From a checkpoint of a small transformer trained on Wikipedia: MLP 640 SwiGLU, 9028 steps.
MLP neurons of a small language model. Each row is named by its layer, matrix (gate and up: input weights; down: output weights) and neuron, and shows model dimensions 0-159. Each number is 500 + 50 x the weight over its row's rms, rounded and kept within 0 to 999. Numbers have three digits each. A neuron's up and down rows have the sign that makes its largest values positive.
After each neuron's rows, "fires after" lists the tokens most often just before its 100 highest values on Wikipedia text that the model never trained on.

L6.gate252:556472483449441543465528477459478560561518520524502463517519451463475528468556468439477479494486562544552505473560567475628520441460539530479444447475461450586568414564530527527573556509505556522593518490546526481520535479451521469460452503515395429408466579469485478513552512508393444551534414458472514512447485443464491474540463468470442374511548626546523441507481517532442522551515538469474590392486494422511421520469543578590558466512409478419543455561580578429461458489440584
L6.up252:721516483445513483535449500569465533467465485458481526499507487435457491568579507487416505461464558457594579538447377410528463469472530490549445424517542452509501543528534499517560530471510484599459389494467457502503490500523455542506415485495447447469492596531362511458567559470554512532583450520514569514438574488558503526466514483495497418551493514446477490569464569437536493602558475512468523452525503504523402515526540478504527412466494524512560586510525489597432456523541437
L6.down252:430512441430467452483464530568434453478499603466561575540550437553547542531497498460535503474617540510556543558487510547507492499535424539519548573433497440475422525505504467472344551430479570384466462568521558462551523504536541496485465440513458445479485514500469471618568582466609484423537490491541582571500508527559330504497374543550533515506589496471545474534493473500468461489550538472475454562458501463504414485498449558563442512462488564527576522478523503493442542490473466
fires after: " |", " ", ":", " an"

L6.gate413:470562559547570426494575554500538445468521530564500585497438520521538486565506438475459490634512588547396426492467490455601498568490476544499459431438448560564528497497485509503528422526508469528504490522563464479503553598483505589511496474500541497483503407504510506536611533492503424520450460501528440491562536409526517465562439513453543623504507505507516449473523569560392560495569440429534529531589511488437481379495461545541425537606565445562549461465417421478535508482452497
L6.up413:356402445570552550577505425569396500565510497588545493522439597562541471460509499543436496533517407496539563503507505520471450446654505507596523470518542492491527464504559471452577561522536420492513538480525541488557593378436504454560512546558449423583504468451423467475558492424490485551499388467464458485425614419484556520579456493498440478476452553468533499471512454401488487516506451504526478479514480510484474451491382488509489492537489496452551493487458524545489511532548475
L6.down413:520619506531530476575481531415548575489475484456559437518488470453495489458495554451520551397583483404591581413535472494439535463516545520525449458529505526483636466533540604453440486544524520506395551473540440520482619502448489481471509487521538445530470548509462587473559535519457531488404489488575536450496552493423525432450513495417538464530389522565467449500575465523432470490445427517496491499451517417548496563523525477419481464522386570419400499464452456536520517513435508
fires after: "\n", "prop", " Title", " trans", " code", " is"

L4.gate496:471532485495449417364523494514510467420505510537452504529497572535419597651432508497516487512451420560481474578553491466543525422462427509484520531467468597474451528543522524503531478415499495516529402492478479433522520568568518491560409577438508487403502513512606481493556488512577480444423505485513466570481486547494505493482528498552522531592526525473517621511471505559528355565540473519462467544537532458497474513459515583560536542573596433590529415500418529556526489466485565
L4.up496:490475500461496527426462458484467489516450513507546556443612503526428497436458550428522532454461486435462422578535486569440444530600467551517522570488494526554465463522437529482402443506526540510590449498484479557502564585547578527478475490468501463527525400516372430510511652511561482586484502562511472537523517428427528504527535466450410558466410501451554561394519522547492523563460407568520488567578444500480464519475556470483457501512626465533441494485552512504617533444510511
L4.down496:477529521472599573513545496436532417526516365583527536522510587475498550472518453570463499540501586455438524521590521528515455642493455504380438484503533450462388493501457475454491496434534456462471470518505472525550409472517558491445551489550397544553523615501555490491495512536555440574549564516461513491563534569448458584510535415440524468518499562486517400524635493500543575466505494510515487534479491466451522459581428422508500508464471568560533536424432513556486496480536416
fires after: "1", "2", " "

L4.gate601:541593461515516546502462516428417560413483481598496518506514509546522500495476381400475464660564528560469460550465594505528538478531556492477439514528545455619508447438491569464481598451461457597477475523438454535462570510512538431479535537478490498526499562494505536533441476511547526423527473573428481523535446605525515366506511540467488486551557545532495449496425537460425525537461532526448557542510449437503492448485494548515562451558390448534576498444588477525600488543464512
L4.up601:524545547461471514501516520557414441403476509555499424458490496430531428572516472469499389529505509516440555547482561498526428545517547451485530514526505444501494469493464503463426556497436535527528518555505423481505445572529469569453519452539516522494529549450513561538442493518584460422531499531418507524566465591525491529500478564439472464519594519509429406547476488452388519452486459586446561568596622481452546323594481533486553510464456492540484451486432396501497517513395577
L4.down601:436458502468494546485480578511467412485544598539438447552417462485541462554522475475593466489524481458517443532471527539466539423454493476492557558512550500536429463529345417493461491520397434617514612447528527474452543585469506498506471473470433486532522487529538519532530504496548472456513573520472483600488458511493353469418542489535471509467547497452501373531546466517522501463531342437475511453450535567516424544534488395548441582504522580503503498546558415544520515478498495
fires after: " |", " \"", " the", "|", " ", " Release"

L4.gate327:492555457426444496491431573504522600461432504498497437490529498507458374517546511530398593525446505551506463449461510576504427419491484582443472464479466529482546436380487565515577569557595427496478434509446516512430415496436570430509484583490501543565472579492385517577479530452559473462500543501472558518402440497516491435448505608430431470598499396500553514553497478440527527494449461467505563513454525488611541463493552464523523562488471499547477467461475493499510489429507556
L4.up327:444436579445519568475438477445476427535609442519481557555463570442579458525494454564505407516423450448513449510448444593491506497503451448521523468474514432529494417548474573498465600421642461444532534574531511469581473508505517595488507441527479537433464451513562449515533544503509397470536548481491512549461501498526486457457480485503488476559436604508470577495524480482492533481449525432466484539496517496541607523482489418531571537468500411454458508442503524655390474430463567
L4.down327:536557524479443434509481437527525508599502551464517486436597458529528524499571433443526474457479562479479430472556506532518484571489458564589575479502461502562549447469452585383488509497514455395555430469432494567446550491521455559529452525479552526446568454486584486507550495433483551513482524521478498438499506524525466459475431505407555416460413441448480382478575518584545435446466499369458453469581442569441587458545536553499501589442568477562461550470469529530415508479467510
fires after: " ", "8", "1", "7", ".", "2"

L4.gate240:517488480418409500476519479536532482446560570464500388501473472568498524548438477464547569548497503503518457489517533524607463522507441441487545476471548494458544510564475540486543486493505485524440500484511465471476444458427466506495470560536379581527442537448561601461480587438605414585437540485477549539415432536532503529542538604453378540600447534447497453589463596535473469594522521588489515536512544503492455410477475556545493498512511473534484454467460417468409605542449577
L4.up240:394494542412474462561535445496532418498507535563604451537507552482509432436523512563594460493488451424477467486521477580514497501517515566465600431431410454454432523564435472427505464463446574434562448421452541485566477523528518449563442556473453426509480386431575534507523511504473551515481491476469470567489485395527479490544605338468473519540468559545444552487522457441475456555457433594505423530505513494511471474565491507477497409470582494561438529468496557511451467519535475
L4.down240:584574517442578580472397429510447473497496494493543541491460509513483518438494482434469446557520447419609532490569550423483422498478457571435543563438556508558395504543485528458521534438494526370530441450466514486604462599464551563481407475443474406446546448414505465520503462498469579491527487476400513434519569579500486517513517466526512584479437523518522515504485489509594521472576440539606425465498522508496554516404497558427499488455405525458509558547525486466517524456571468
fires after: "1", " (", " "

L4.gate41:396431435494492507425607544474528527412506511550477450532440572512525418504467516466499517507511525656495509411533497425569468540538511621438515445423430474614499513522433580485515521534461493520523476521493428426617435494573552518479446449441462461467532484471436569473520506462493415482458573506563498479488561485440490511492451551514547596550607455546470513483458525457505568525467509476507541609531492507497503408555501569495510474642471426564456449476494522510515536449542522
L4.up41:483553418520470526443571578483473503496555445578519472522461537537501394483548484521499536553509514656508483490571561392477497558563510600464551445503467540539510546450477520473564523436427551479638455480466493459553468408530425530530336439482468536457526450554421611478561515429511444569496581444557512478505549554486506530482469470579454525548529455532464524452480489464502535575475477447481532635476514533450512490537556556489559515497540484445449444439546476478531493559552529
L4.down41:518474533530511510551438420501587485591424507463533621530486501499464493532574467515497457505470487449499515504499430463499570452545485520557469423573558481380456538515527499509489506411483452465450341448483550518513626491464546485468473564536552450502434563486517446475500432502442520579576440480471535578490549546511422602565555512505462420512453553413518531419511478513565479500482465542445445419518541645517524508478445472531495469426466561420567564536510446539530462543584538
fires after: "\"", ")", " —", " ("

L6.gate123:518559462564537561507617498481606573417543478493433461526525549423490534489461512439462570580434382543446533446482569466441567447467548561467451464561492537479539578441507495432529378440521580556516525511518485474549543506504517490398482566577538556575437575465542554486500547466551477522517494570465532517520498512524535462522449507467525598515490525424490645512512565534496490491486540549595476422481470452474473558446536533535499554477452491606546486432544605506439552501437470
L6.up123:573563486524564507536457547499559438451489479498489541510449521513513502534558456474470501505385501516588531481535454518442543394552494490487543464484482559450500475363464457543428400466489520543432525516546572411468408481417532485507584446596498494412539456519520438462452555547589579514501584597464457482562566483486528505536560519466481479525549640510410495623496412577441502445534544561542532429495453579468491505498456482498514551525486497412530553436496495510463597508519544
L6.down123:462547476535393480465458519482438474559508496463477566456470517551476452499563480379548544398426568525473419499447514578564469536497447379527476437535495537441442562491485556563492479491472501560543468466457492518452553521517500463458457463483419446521501460549523546511436564431569476487471579448524548602499503400522371544511452553455509591484608484468458617496402495526505518444554493526566469560601509523527522515458402440569558424468461563500501553553562485508501499542449540
fires after: "1", " A", "2", "s", "wi"

L6.gate434:511520470552580533529500471495494563412500519444498368545409531556523393495441516488499504443528560573460529485502472473556444542486531457468453541366466542487556522496555462468597454479444468572476520545483489540636577557497513480521468594477464469549489415452572554478512598501453413521512467388449542481500432462460543535452451526426470562467436449593427487538491567540525544436541494558514568461494412464464473559482484551461502504515471455385578445528491517536428495436443509
L6.up434:510363502544455435574542442500551552553472543576525563542393441389467472510539525475485495519453514519410511408433408526461510544450515529494484458490531470486521495516593565507514564493390502508571484452480506482443438613432518499444545523486525531454565505539510526467397513563488385547550439466619521504430518555484527532474515552536472470494452490471545511567476540410452482533485484626459500489498420483589488466470496471605477504552433501528521582462537429451575519531513407
L6.down434:455527466459528510506475524517541408546516528547547498405494470514494445545446538539528496506614559463555423422514496499458495483481516408558466475448503489564632513488572436460467545502506501459464537496514446489635553510432519502467535543450522562528431448636586523504427518467515480506477522554466477501463536535483582411610483490482511445556412578590604435573489536507517594522529453504482448532598470482433501554532457523481478442575553545525620450467457484441431498504513411
fires after: " ", "\n", "-", "s", " (", " is"

L6.gate502:417419478565480519438605450444475510404472488493500519570524435493520504551384596468496461503480442514481556485445490456472660500510516616452478521527499588494560656557442531581500436473487596455578565521546545537502599477497498484455426534449547503476487507437554554561533486542519450470468496483428534488527474486569504458505349510425497550475491478464610534478496534558481523483555544548553488452542501445503468536486512553542529486526480477458532553497423580589496497447463517
L6.up502:474526521540472500444592497450533507500459484546530568471439490554577474494467523512530477461453543509598537510473531422508533514499390504551525497463475535547514544601481463598510394511443548511506555511564474484413507424458493484505533486526593503458496534524540508447441468465614484423412456635452499471548369551532495411453575468469515578461510487422567501529461467489561596553518436486497465441637478541406498443470458510504521525483501449469461583466402519506444444446597484
L6.down502:466537523440454485475536522559527470450552518484513537528469461422489503511532437532499447526462485438582539467465546421479506544426564443492437536460481578498376490536570498507394459450568559573480535493431585468512504489488505580590554476410535539489529500506421594464520407483488577556515517532402592522448501541538444561575445524457507435457599487452547479538476444547423537386561461463475538522471518623530546418470495393485491497499533520558481428518447499552488508369499487
fires after: "9", "8", "1", "wi", "fa", "ri"

L4.gate112:485476572530537445448561508448602560476552547615454452561544504487563490454449486506500521537466472654562446517510500573497439563428490457448559492364373533518534482511517449503443559543549463566441501506391467487508512478516505524461491478522508408567511502503523548522481574516527526507395489457448544556404540453498526613492518583493431553546506451529478490561497549449517492487543513417502486588477559516529492433558477526466479552593441437585460459485468485389408522527528536
L4.up112:443484492505464444481532465494433458567537522481474583485528627472571485432443519507503479527496408547546440571508436517555499450505459608415492576519494513438523448552517433503445588488500529436482483495426474463565457441523572477508479411539537440452472430528485483469489484494546574462494510449490500449459529438609557579539510470472492564413508444502527528520558542413498462429418466463481555550497423573563382437602548465459564517505509576632448470495497590491544568421468499
L4.down112:532512473496510541492485436450461481561513401504474467488520483447503511485509571566418457482468570379534474525497545595551456564498462494567499419443522483522446487533574554603467452545530499415428486446523482555484546524490546413529470466456453469507539493433504381508540501461530419435568438473470509441454511498536344481416459422481566538541539580429605495517424513562491484383422470519447582469548493546527477511562550497453410477534515435553451551445553484528561534450514567
fires after: " (", "\n", ".", "″", "9", "′"

L4.gate304:498484593534546572429489485509546499461620493541481480569458432420421475482620440498494472511542531554516566606601551524513524539444559426448458549480475507480495468493500618479421567409549540587595516479505506492497549599464475519512400481503452483463516483471435501508603519486545566543508452507491527535528440523480530481477439500546544557447544465461495420525450547524512486552570479545492595443471574461446412580523611504517518528421479535498528448484627460421546442502505487
L4.up304:542463471545473478508463454544441514466450506500512498445506420398445445503489531492467430491547488505542511486472498502504479572481501528558511456408376486428477542544467529572475374516495586560558485578668445501499470575472352452515514444481442508545459518431471475545493556488465449452466507441429536470532486595535437444485475499452474516506550588547602424449510495585501486465523487486479530505451605523477591452418462558481485573448550421571616474467460520443474482495499470
L4.down304:489491522487530440398546534438393583518463468485575495444449446525526546542494476550430453465486575549585493611453540453481548449400562531561514462476507549469358487444555482400447478498486497547468523604527440473476466404498502519567518607517472461471463497452437558491450456578566541505481467476484503552564491499496466421487474497509548448469524537515529451512474536491520480561503513504536466491457555713465488497531462504523530503471434617427501499427583493494487472534581434
fires after: " a", " the", " an", " "